{"n_layer": 10, "d_model": 192, "activation": "gelu", "bias": "all", "parallel_block": true, "optimizer": "adamw", "weight_decay": 0.086, "doc_mask": true, "dataset": "wikipedia_en"}
MLP neurons of a small language model. Each row is named by its layer, matrix (up: input weights; down: output weights) and neuron, and shows model dimensions 32-127. Each number is 500 + 25 x the weight over its row's rms, rounded and kept within 0 to 999. Numbers have three digits each.
After each neuron's rows, "fires before" lists the tokens most often just after its 100 highest values on Wikipedia text that the model never trained on. A number after a token or word is its count.

L7.up222:490502500515539517507471492502488549535495512550523506482525529475468489524501459505500532483432445518556528494479454488521486477493514534493513512502483497514492461485514513518531517513452480532528498478507509549508492528491475514457498499534508500497461482505505492506479545506519511496
L7.down222:528473493505475516516525520517477471471504490533497503502457482548500508501480526471507463516522521475474506496483510487512513499495509508540478486524527486483527524537481492489457486507521506481471496536509494507498514507525423452504514500458486484507511467466506536513514466492507511481
fires before: " |" 29, "." 20, ":" 13, " 8" 4, " 9" 4

L7.up57:495475530536492491498515514470472548535510494493499453461480515527465530542472477476503501475521481496560493472469477507500530503474498488533474495485509540482480461475530503506531496493504521521479523459554516475485500500441495467498507476481509512508501491506438524531545537547521478477
L7.down57:502473492534519495483493469518510504539479465519468478526490551491491505497521495500487483519473563459477489503527536464508500505489523521496512496533485532488519492503516463485510524491497530494528519485431451458512476540512506508525488494551520498506482473423493469460484528513509524531
fires before: " to" 20, " in" 17, " by" 9, "." 6, " as" 5, " for" 5

L2.up649:554472543493475469505431529445493487511531527484516525495546546526468468502547460484517488474472468506458532522493539492507500438495518507517448477499532491497479500491522496504508501504537502512499509487499517472503512529492484488512496471481450464522500538470508496484523531526516476486
L2.down649:506471487519483512511480496483498522458517488493538503513559535470507532520490485566477475471519446526514498506479543486510478477505505486517508564542491513470503514510505540443504498483506493507517485478464427467473526506503468515515501530474541517462520497473519497489475495521516556478
fires before: " \"" 21, " |" 20, "m" 8, "S" 4

L7.up210:489544523486503447514464535482477549534473500520512513481506519529542511500455485517509496497537481445524487529505527465497489548466524538519490504467505528497512500483515498506496469486474506541478530509509463480497489538478508475499466511521494531449511516552510494558521547528520527519
L7.down210:484500470489491517498552492500507540515450485505469526504484478476424545487478510465469454518503540521516463433495509540545468518542483491528544503500509502458550483492496543500481486562563495460487519490522497484491455521525511484513514493471497483528511509534471460462508557560504494569
fires before: "s" 63, "\n" 4

L7.up27:459494488473502499509546549550490496487513513528600519507504490486508497498519503506534496520542457528539534514489497507446497514540507487541464513457476549494518506484524495523532475537495481490498488491531477528509499503526495490432492526479505519490494490503514466460483491520532450533
L7.down27:497548476466538475511517514515515504565509553507501510474494508469485496522462537537449492501497511471483467527544517513546477494530483487481485502589510475490505470496509470502502471474512537487544508556475510477482509481491512499490474529498499479464488521498472552521490503500471542489
fires before: " |" 22, "ter" 9, "in" 9, "." 7, "v" 5, "d" 5

L2.up330:476494517508497528483505489492456509471511488461484562515488497521521501498547491487491508506504497484492516524496510445471477522502494457519503541460532514495499510538484466485504497504556495501478536480538543493488474470513447529500512513471438469488502526490523549474487510506495531516
L2.down330:496508467486513529489497495495464497517503526530503503471520491489508518535549511576490460479442402515509455478470464494502474534494524459494531512479481490475503514489491502518482467510497512514508526518504518541455462484495478484496552529533508512470493513494541518471490521526537509526
fires before: "s" 44, "t" 10, " the" 4

L7.up35:481428531487522514515490456506537523522444460478515509466454538505475458487478503524524451489534480504485515506475501479505521533458500488506494504511523530528513475489498463497475475511531535483457496470480480530497507556463522487470492503495485495502486524498507507514486526524519532495
L7.down35:468492504535507480510502492507514559493514457479457512498492505528528509513572508527484479533536462483497517506467493481462464475463504487528486512497517544522497496514550516496490526507515473463456515441506507496521520498508436499527457520543497538490515524490520490462499460519507512493
fires before: "}" 26, "." 14, "2" 7, "," 6, "s" 5, "/" 4

L2.up690:466488496509488472544472492535526479495477510465515475496495492503472462494468486475513489514506479549467552471496508488500529463512514524500455480481551533494495514523448474487481529550500532533524512465517517534492470510462490516495514476510450460481483491508515521466505522472506473536
L2.down690:513498537473535504459478489509509521518507501460466496487464492477536477498483482481487480485470513515525466511524495481485498478517484479497521487537512466533490530531516535462496509494495497561553474498445516557567530466448481501545520485487460500500465528532476489494545518481514463483
fires before: "\n\n" 47, ":" 10, " |" 4

L2.up760:494513501506506479441517544499509508508451533520513525477488487527496483463492521491498511531493472478532518504515547507450521544497527559485494518498520519484500541498483506486513510488506521478466518500472511507445494484507513522475479479478557512506506498522457477521554502521462463515
L2.down760:508479514507492487494491476498511495510491498471533472463490516485510509529520458482540477515505503452517522474511449494482480526448518534496529509529496483523518448508484488506483537524501487492472513504505476458491461503481456498465510464502532479568536458467532525550517488494501520480
fires before: "," 36, " the" 16, "." 6

L3.up436:485515475515469478522463500455515543485512552535517506482506479487471515539515449491498554509469482482520510482514556504452485502504533503503465494500478506520535524479497462460493526509457504497473539486448494529483485490469520439507509491490521469470473498534459485500521513470499450510
L3.down436:495492532467512529500511469523508503527483504500527535531506477477441532483488474522532508463446493503513501536495529463441540479492480475460537524481544465487517511495507558459490507494475460562488491475485503545526526518519517509507479477527540474546497430497452457526496513520526519507
fires before: "," 44, "." 26

L2.up549:471499472506473482488498489504546513544527501509512476490481533506468444521496503484496547511473512484514513513516515507488467527492505519502521503475492519557507520437500491444466502457530482516515551516505476528484446488465484509493521453472518546499488487494501508500487507499520510559
L2.down549:478520529466521498526497494534441501452497488503501504480520512487521554478535477512508493486517493494471509476465490551492525503532518515484547511518498481441528485517509482542489482536509503491482491509499498494467532510523495486516457538509472480498514486499485490503512484515504478438
fires before: "=" 79, "\n\n" 8

L7.up375:491496512485510538527533503513532522520560478502520478512487476484500499484452427496490504470486490506487525499531493462489567532503539514467474480485516449513462467487517507483535469522484497506488539483505515502513501521496496460454529459523502508495575533522529520556506546528461495464
L7.down375:468488509461550532531468491525505507492545527542494534449497492498503513500505525445520495518465515563485504475487553532521503535516509502503460499498494527460468485489479496529515561460527489525494501506450485534490471504526478501463491536504496511487492507495459541519492507506500486523
fires before: " |" 31, "\n" 18, "|" 8

L3.up325:512464499507523487508437505477527519474496526521515542482454496502494505493524452475525515495515488515534542504543535471478504489500506510502478501508495495537528466475506475528483490512454483505495513511464478491490490534470522476461532527485565490511500484525452497514495506496484526518
L3.down325:535493520509542494509492548513508476523478472458466479466492457534511540468469515512453529512506472482478467479493536463486473500450520468504507455495487530479470517515454531464505534499528483462491549480504476549484493483492524485495499544489489510501453473481489486455504491514509508514
fires before: " |" 22, "\n\n" 16, "," 13, "=" 12, "00" 4

L3.up242:451495514484516530529500471527495479470524494491503526492534445502506480464518520531524486518433491481516521546526515459501478505498474546497527508473540521501500496510493487487530476496484501531501507500531485491502478504549480431483508546496438501474541514469469524477480511511461453525
L3.down242:524480481493488504520503506519439497507500496504492469513467474492483500460528524489435500477512538485505512446475463512508512457550503505477495511471511485463524566452529511493486523501538504466473505510474502475539503476503508521523502488496523487495474512473533550537515500479495525478
fires before: "=" 71, ":" 6, " the" 4

L7.up302:488500510481511522500527452448494451493525490504518474482506469489463499498491454555460468473507490498502533530503513483489537527477507495475484511476505512519499493487470467510556500503460493510479520497534476529523529517540502444512452512478502474472477497544524485529516519522451515542
L7.down302:580478471496456464564514549491504546451481516496542514476506516488525517489481459488505516514505493508516481527485552494518498499507512517518485529515528474489490498501489525495504507477479498557468454516512489513470533500515469443484514508501516519522541446475498530497489450525516474482
fires before: " (" 31, ")" 10, " a" 6, "26" 6, " an" 5

L3.up639:478494517512496528507524539476490511505515517495505481508436510500485485514457522486530517489532491494522556499492539495508464529479502493481480483494478525566483547480519508469481469433522537496498483478504476523501498473458500510448467485465495503450489534568485483487522499516478510515
L3.down639:502454527492508561447472500454503503518498533520517520499455494502505509490542498481516516505474479490479487508519500503502564482512556457526469511501489486493513469499518494495487484512479488514544476488464479497527482496510506467530484443516530522528524489494489507483535498508529479518
fires before: "°" 16, "{" 15, "." 13, "″" 10, "′" 9, " Brigade" 4

L3.up446:453479486503518527498531493527572504509513507466497467560457473462474507499459526485493528508504488522490500467477520490500451509510477533506469558518541466466455465521508536503486479534498564511437490468446466521476432504507509519498478522527504496512500469512486510491544493489549469510
L3.down446:506495493484445538522515524483484495475478496517492527494463470484548511510522478464541495540505549503471485465505505491490513487493528543502498440472502529527487502503482509488512487506496446490529489471485486515533470492512509497463500482502498491540481501548521483499499473493487479544
fires before: "=" 48, " a" 4

L3.up163:493510515484472546541460475485515512458489513469524516536520467498478491528514478471492553480445469497522549496527498500486452524531494483490480502527500482556478453498518466487513507500507514479505501457510510520509525519479480523513493534467515490485486509510467521519481518506487469524
L3.down163:473481501511495472547528466508521478509530473495508532482524503471495470477500496528465480517469469521489506507502485546491541585450506509521483483534464472512509518507491507511500510516495470473491451517489486479502519509486487501476560471475503477502481487519506481490443495487509507560
fires before: "," 67

L7.up736:497479540473514529500500502505492487520468490484532525488501487486483500492493543519522513486455488489517491469541496483464514503486451469527474507504545509469523480496458474514458530536504526519479449536512495504524509531505488534460471510514485522507495506486463533495485521514495543523
L7.down736:475514528500550523480500494476525537513533477496522462516474509495466531458538461485511481478474522509483511475505513482501496467477597495510489474491493529507496494491535524485527480473488462476521498491489469480511501517536540453469508532497507497493473478526512499492504521487494483494
fires before: " |" 23, "." 15, "\"" 5, "asi" 4, "–" 4

L3.up282:518516503493484508498501483477507557461510501464493544529477475476471465521512483502530491511514502455486517521475520488516484495485534535511479446493519498528496513518509525516487510476511541496461534458476496515445493521466508487488518465518502464505539488540493482483489531490510489499
L3.down282:523485485466491504502533518474531552499499490526490489476494506541512498497452511498508503508552515519488460506512527472466536497510533518547477495519530532549429510482488495528536446540488472492475484536496512489562446483493499528503477496497502534543468486495491475500498495522494520504
fires before: "s" 60

L3.up451:474514529505487516503516498438537483520509509528480546532511454493488498511520477476518481499486465541546515496484480444463519527501479483482483458482493529500491462484503487468518497473488486518506524510424495541508478534471511468475492550477497510444519570524491518500532547489542497488
L3.down451:490529481449515509481484505526513534542516471471521494534505480536467495478459510507494491506534389458500503527516486496501487520523531496524492530500511480542541504473498491474485486520500490521485534481541508479506547490533460494500506494509477525451492508518515470524485461476488491497
fires before: " |" 24, " by" 9, " to" 6, " in" 6, ":" 6, "s" 5

L2.up2:507503510518496485465525528467506492472434545494529520482466502539489500541498458485488510499516488507535490540487525478443551503512469518522487497498531503549473526502493549472484490465539483508457493549464516507507495514431491512509513507421511487521475491495466484499519501516481516517
L2.down2:514468484530452502506454504495528507475521473454497480480503513452463529505476566521520530448473510527499505467484482491501482501456479522489523468479451500490517556477484493465521525481510511499478481437545520507484479468528515457486466482524517489526511502527501505493491489481507485470
fires before: "," 51, "." 14, " of" 4

L2.up46:471536501494490553525470464473477530497515478479493524498529477523480463473490549466538564503469497521484538547472494493456495495494486444506518532499569491482474519560535487502538484504523532506463490471474491517496483496500473447509483495451491530491487527508466530524492489498471455508
L2.down46:524503503556446529505503521498518491522486501527482523464523507510514497526508489496487505525514457507458508479484490516481494515541515509531484570491510546479500508498509425482466474487531439474509477476445478567474477474482523486535497474515551449488452482512507517503483527510468462494
fires before: "=" 73, "  " 6

L7.up400:479490523486497536509558501501509494533494534513536498536507511506455482527489479479511532485460496488498514486490506504494510477484464517533502443500520531518488523503554526484419518478549501501426518500484467503506506501478511508478515459498531507496484522462533526482539514526511510492
L7.down400:469498483512499553479488522514492542554576485496433510505488441498490485489493544484497524469470480519500486464451467470469491513538539509502449452520482486512523508459477492493484463509493493467523490522496490522537507535491503524507505528471499501496485562468519502514498512465487522490
fires before: ":" 21, "-" 12, " no" 7, " \"" 6, "\"" 5

L7.up625:491481531496488505503499521466459511481491481515505530497498504538558499477448450506464509510536483504495505520497546485515514513510473523536472491490521480525558546478531493468455511485481490545503496499487524519492542501465476489536464492450449489522522481491502470533534520516538540490
L7.down625:515489464499482457515511502519535497523465545446482533558466458507530507473525501499468485426472517557431505471529498483473519512511502536497476497546514536472495482498515458474507501505536508503451519509475492478470447544508471484508560521541507491501501493477529516480497522539494519517
fires before: " a" 12, "\n\n" 11, "on" 8, "″" 8, "ons" 6, ")" 5

L3.up143:527491524494479479498543517513524534479505527497541555503486488483475524458556451490510479484490468461500536515483495500489528464500489525514449503514557498490477507538519550484511479538496522492522538473463507535483481520474459513450524500464469506523481523520535497511492513533502452438
L3.down143:542490527464540541481491518503487475494467535561523537516497509531524506476502489481511464535527432460502511490527494484496496479485488480508475469498509464501507491503521548497471504491518515523482481528480552512493505524476469498475527460463497482502470488542533501501523541533526504458
fires before: " |" 47, ":" 12, " 4" 5, " °" 4, "C" 4

L7.up692:510463536490509485523477523506504511520485488540516511479503512501469462528462518471552521509493489463471527478483496492473480502504477511521503495492506509519528518495559523476451506540535519552443495496501461488481533523514487495425469460495514511524525515484523514488514507436512521525
L7.down692:520493469515478459481467573514554464529509484456453528497513473507488452479489482519515499495515576486497517505498483513513499496540523475472485491511477521535484538478508479478506481516477523506455488483483517482503512528510549511533517487504527484506496532549510455451487476481537487481
fires before: "=" 44, " =" 13, "s" 4